Weights of a small GPT-style language model, trained from scratch on English Wikipedia.
Architecture: LayerNorm before each block, learned positions, no biases in attention or MLP, tied embeddings, capped logits.
Training: 266M tokens, 8124 steps.
MLP neurons of a small language model. Each row is named by its layer, matrix (up: input weights) and neuron, and shows model dimensions 32-127. Each number is 500 + 40 x the weight over its row's rms, rounded and kept within 0 to 999. Numbers have three digits each.
After each neuron's rows, "fires on" lists the tokens most often at its 100 highest values on Wikipedia text that the model never trained on.

L8.up523:442462463491461517577533473453541586506519518532505461436513504472458513480458528562559548531513420575528436519475542502529390458479479527477540547497514502460485550389493528471594566472489469505476486554558526530489516465433536470503465529520636476484447507494438492440442455476434459514
fires on: " of", "-", "ur"

L8.up141:532492532476536468514509534433479508467480453517560507517499499519438404482472477478529492500538574432578447435476564432429475443533490527518457494575500535487496524522476527538490541520471508473523513469486443488602522453502492511538554515520596450450528592480510516420529542535500548486
fires on: "1", "2", "6", "3", "4"

L4.up381:508463374457522474519536504549474528503539516521429475535538538470499477558431517497498570475494551523550568580541473471499522513539557480509524477492456482558448436510511557488404476490503459532537498525510522542405495512530501492512474553507460577451523482504494496435491448493462541429
fires on: "a", "l", "n", "ack", "L", "or"

L8.up483:557507587519542558511436435488502580581434488551516518474485502491519528546483515516495434473525511465487522497549432496456517435511496506521489517577476447507457441501431516515404483422602534452477533523510546446538504535471532486567416502512426447511499523476512603539454514525511521484
fires on: ",", " and", " /"

L4.up475:506481506523519519433448448493554498507448585547411479442489534512490496479528453465374407461511490534501426559519461514445525491526475476497473464493566480512467481484484593468473474529531517506521472500524563489524542551520501504553523507532473478484422483544516546527567458513485534483
fires on: " /", "-", " ("

L8.up100:466485495458476444452637531430490482559524472551466514523499496444522533570440506515511533487516459542508475499568521484470529475497528553451496529434503489489475534494518493415520479469506513448489399484508490538506548491535512451530473474445490559459509501496413506504451498502578491493
fires on: " N", "N", " v", "n", " V", " n"

L5.up281:567428473548489536568454456540532532494402439485452550491473492491500511437537440487506501459530551513477446487510516505458572451538525433469502552497556496518505546501489531438467541500506519485479478528506559498454578526459466479522511503472557487362492487474560495441584468540441538457
fires on: "n", "t", "r", "ill", "ell"

L2.up310:554471527532478491555467587488476434451538511533493479552496494526474482522434508494593549550488481510537478462565571468458472575454489503510507541449469551510451520475437531436565490488479571462489516471509468482520528517474510503524478507455446457476496452527474521484500495496377520573
fires on: "ric", "uel", " f", " de", " Daniel", " def"

L4.up236:553540540537559451506541517451525477477493498500506507530460434505484554499403466463501487516565478571495491559508467446603550485549553565535445513487520507449442488543509507488427556482591522509527448461483529442537473559559497492519511488495599499460454468503459459500439464502465507491
fires on: "in", "at", "'s", "ain", "bon", "any"

L8.up255:503503512539514501502491505548525562490501528569526490495525523466492481539528503473466501537451539412559501530420412499536453576469522473435499554488470496488477518473496477492501548516481462570454390484498451388501458516489436488422501485516515504510582540516507563538467487493526542534
fires on: ","

L8.up565:535437422472469560501441548559448490486489516508497503424522477482516555532470495438499469506529449480510545468481525461493538445529531464536571546527487534515405510473574460435553506505542455479477478389555430493532481455454539482517559455470492508432534535418518481504425550487488459510
fires on: ".", " a", " the", " one", "or", " also"

L8.up512:520563472487500499501485591488489482428398511459540443497541533467499535443505429531523526449439500517482527516453490503523546495486481463551467558452512425426476527504592506534537483543552470450470466498548532510464512445509501527387506453496493473443492512542439511549512480521485464521
fires on: ".", " and", ":", " or", "ly", " even"

L8.up107:552481515484525525513524592436544566531480472433449457491429467527496474481447533474510507468507485540516526493484590435549563477510543563562528496474439478519458510533590535485438572410533469500553499488505398500516572490529523547512506473528516539429569484467541478515479551523451427491
fires on: " K", " the", " same", " a", " The", "k"

L3.up89:487478532506496440540507543407518503548537525550446436504429496558468567521588490517509422457509502423456513538431441559559491540399528581460529479545455579518463454442452447482474470491504507451485511457509478504478435456481519495521457415586491508471486489486502481492510488474524491567
fires on: "-b", "-h", "-c", " in", "-g", " Ta"

L3.up455:513538518479509440445461577432497542510539484531456531608425414425587499481508570509489496486538523515500535483510507548491546531588477490518476535494499522454503558613451501475450519556489516539596506506488467490520478516463520540536435555447508524468476548477468504482454503538458493480
fires on: ",", " Medal", " medal", " m", " N"

L2.up93:473508527515384495573485528565547466451496467531489411512486502477449512469477527586501502454522561510504560527555500521523511538534497481480450426535607406536525487518449532466457516483514470534473470471510501526544471498444475484508526584452551559479474464514490556463461432450508543523
fires on: "od", " Edward"

L6.up450:444458489482562457442484554563494452478463565518483485488434526462442446516557505550504516530457587531533536441534540499465501525488480517549510529575498468541451479505474524533439483443555507442550448546570514537503526537508496469432506450457495473488519469533501465532530463559456466476
fires on: " and", " of", ":", " •"

L6.up226:550476491448464447477553432476524575585484482437501475484447443523516433468545413483487477540455538472482512565495525520542449421545453519481469537491529528495535568468493517537482516535455488591502478509431489424503515484576456522540446577424478456503538487485507601499497508526474540518
fires on: "u", "on", "ion", "o", "me", "et"

L4.up334:560515401489484497512592482471478508459538485449447459453483495494569563460462507561497464548534498434530471575460500482515481503482464466470476411464499575556442528478450478583460502495477526497470524523561532459452499443498516468477524539487485513492492598496491514411561497469513511498
fires on: "ull", "ul", "os", "or"

L3.up234:464528485547495479518473598540506582494536485534509528521482533521582529492517507495567498439473380429479430556448500479536485485494543528510485512407487545523490530450474433488561501568520459443438521476482482556469519545449466529468577460553442464511528479455494495459465579522424531515
fires on: " can", " commun", " et", " world", " air", " offic"

L8.up6:527441489541458475436488489503551468533554551512491417481487499454457537473487483489534536507475560509472417530512530495505481515505446523473479497458492519505542527477510521569531502481525473514484495568511502469471501526504419458518434465531453522444591471535482449481501501495489518493
fires on: " w", " ex", "-", " inter", " no"

L8.up148:450524441478418554459572525427505506463457483438552448482479549464565501498496469498441528558448481615424540557527552546518466483544555531515499552534506462448537461504540518606508472497526462513502488506577560522470550417438500547449515467450541447450505491471492512507496486522458483471
fires on: ":", " |", " than", " /", " were", " of"

L6.up394:479522542555439537531469606524545482497471478514506466518508453440419520498521461496455515522484519450553497525474468520511570526539458481506498522439436518560500454521499452517490434428512481513534484536533474475429455430527489435431461501538474542476461575505456510536438506493426526515
fires on: ",", " that"

L2.up601:419514487444519500519473520558489551489502521557475432522438531542542495453466450580504482527466485489549491493467538552524509431515456492589506459574495537554543444537491557441484513480535511427507483462527512472530561451493540509518488466484478484511496515543474511519605509480469591419
fires on: " show", " from", "phy", " of", ":", " season"

L8.up106:474431504468465466613509524470478535524442487483473500489436519506598526483468423516498418585601441508541469481577522492477513453503549409569514525522519495508499573510565529514495514434514457481463477489489544508546558544413484468463504503484470488554530463526508533595524517506557492487
fires on: " it", " them", "ug", " York", "\n", "real"

L4.up116:561513388569468468553521526512511535538516481466474517473523520487425517482491576459486500424407507578546445552526467464470442552458462495465467525545393555530475524422478521643526522534503486531453488464528478530472491498572502548533460517485497517481555513559489494484438484514505476520
fires on: " as", " tri", "\"", " signed", " sim"

L5.up558:538488563473550544510541498393486574570463497471467532438492437531528486540491536537508527548496504497523531507477505449501520490532531433504449478476476517498512486435445602484557435493518566532551502475519598493470564439494489550500517509559522503505509438489523459417516524546498504470
fires on: "ia", ".", "sk", "ian", "i", ","

L5.up84:498497444508582464497520569542565468590533486515563473541466547517542517541574492576463497510459500456576549513491438415470498588516470529527535531468506497560474536494453457464457494524447408512580504505562488450440510544479512496484491411544519464425515498530489478518431498538517558433
fires on: ",", "in"

L3.up371:570551436486502504451535510579477558476476558466521572512454428550449504534514588456447479497544525588498448569517468511541561523506497554431494468473426485526487545415534458406524481503523424493454559515472568510488513451484516524517568548498560481499475532534521457497538510465519439481
fires on: " Total", " Series", " final", " League", " overall", " first"

L3.up17:517526507538514529475559599494468523471545444501498496448508479438513526500425478487499534526513563551509476509550504429520497541469453546496485521505427467452507479454491558500533491504589493474454488519547554510515512460535513553481521551490562471452397549579424426507524515559535506491
fires on: " |", " Total", " final", ".", " and"

L2.up293:576509508516533556497514497496549534497452541522463497530483477513512519469543518485515553481476501481473507490523518509417535514488507463468486557504530512481481465449552481563475541355559572508583530519531448496449399571532473527495444523415540469499444500495481469507461534508492491550
fires on: " ex", " details", " Ex", " each", " All"

L4.up260:452503463477546475521488457452468423463458483514545436479548537525481569472611533449519495545500454501435529502518481416573483509461506539489493492511516496531466487473521594476527525469472576467582505484558460495457479464593525526464469569490512475545523435474516456527466468519481541444
fires on: ":", "ist", " Pet", "let"

L5.up238:457539475496514474521493451419505473490509515482377418517490600505521498500552563516482496488427529517544516466488478478456475498472526465572503466472433421548469457470491513472474490511441582486487433546546544512460483480510498495520557561528547491441479495542530507521447457443535569480
fires on: "R", ".S", "V", "L", "l", "v"

L5.up240:490570535467532499494463541435488495522498469532525507466470415508434565545484491428514473558476512526500471501476536525491466589513518408469549470517475474492445528429466436502607452548534463526526500523497519486508494534501504465514499517479538569476509503490555488474421532482470588470
fires on: ".", "b", "an", "g", "man", "le"

L4.up182:534544452529499535543489446496504539489564459437524474501474543516434512524505453467512467532491576447463487537485526555461605563519471519536523545426543472521421519491454491414492551453477557500440525454543500533471502536530518479535490471457543492469452472461522514556522476435468493555
fires on: " All", " all", "ind", "ly"

L4.up143:450496513522519427537451523527549523537484411529528509466490549446499550446491500477537490516469615550514431567472491450452531542486574498569555504497488466483535544516549546461501583511506460467497462557509545466481499568479440475464521515464562546464597483504447524581472547429487481479
fires on: ":", " and", ",", "ag"

L3.up577:472434485473451451558504487511452552520528523551448512535453387450516479471474441526506475463515454480440498482498541531559485498503467578468514562459521471401453491567535490532472505467542464476459438491581541508477470548434493540531489483440441583557541510490500531529416501525533560460
fires on: "n", " more", " comp"

L4.up189:576513440455571468501544504460533522522464520490529523434528420497442483477471549523491513559539459564389539513478567497592492507509498491551400562527539519468462592413484467525494559471538435490543462515532522546495463489568526571425446466545514469505503524442518502488547507418548512538
fires on: "ag", "at", "8", "4", "ä"

L8.up184:447511504495502528478527567526487556479565519525409520474465531468528546484542491519529536454531502504546445576460506466522464495516462511486473528519475539544501497399544469498542463548484454463501525461539456547509447484496479471441481537497494486487472544502517486502579472427478515487
fires on: "os", "one", "oph", "or", "o", "0"

L5.up601:531546535523481483520500479485492458549484493513493505435475498500480506485499496447510492495492569558565445501467500543509518445507405534487474595534505550520544496438506503542479506536499407531489464468479474445463543583525413444548534476485460552489496502523511533443542542553448623492
fires on: "u", "ay", "au", "o", ")", "ino"

L2.up252:547575488446553533551595552507469471465479466535532505515467479513469491494523517491565514498575547452475518497469522465482533523560540560523478465515533538485422458472468459492485452507498480503501513504507437407524526472512543493436517486574476585441469525522469457569560542429501510493
fires on: "ish", "ary", " game", " star"

L3.up571:499522521455521503508487516442584474509425558525552459557508486566486533438484485515474422469522492462467471520525480530487460540475526525475502586482540529485496570548547491444478459465484531519477501498460500516472502516500422522467338470469494428536507532508527511515472518478470523499
fires on: "=", "ation", " of", " name", "Career", " from"

L2.up108:514484501482486565512544539467494570517434514481435562484404520523503463544429497540475465406485459543539472495482494602485506523556482430454509534582475482533504437543534429526486438483499605471554614444519470493475477462486446503530433517458460543436459513493485498514505506473480537504
fires on: "ast", " medal", "atter", "Personal", " Guard", "artment"

L5.up513:502494595461499492520523521448559520469443539554461458470462461531490440532426475471503568488502518556509557480506433533541477519537480422535497504531501498519500466486522499465520542502489489479469552503578534516504546442548472459505542546460481523464580513499520533578468534469535508512
fires on: " of", "e", " I", "or", "el", "o"

L5.up505:489527563482487478558510567496527462449484496488470519438513488541520560503466430480507520523555496573534468605462522550464410493490566459517494544447471488596474587450452509473609524530548571523523497502424532459501547511478478464499521421514532548452535486462608517473465503513426472426
fires on: "le", ".", "er", "ine", "an", "ern"

L4.up571:519429511541610434480497487416532486524540480488498526425477557508492499448457514486496502449504454519515482508459480511509456545508526500380508504535508533479496562523462608512441516558514570475542441518473535485404550496542506456537461538462461469535514500514543415536483449567522569499
fires on: "ing", "mer", "ising", " winning", "cing"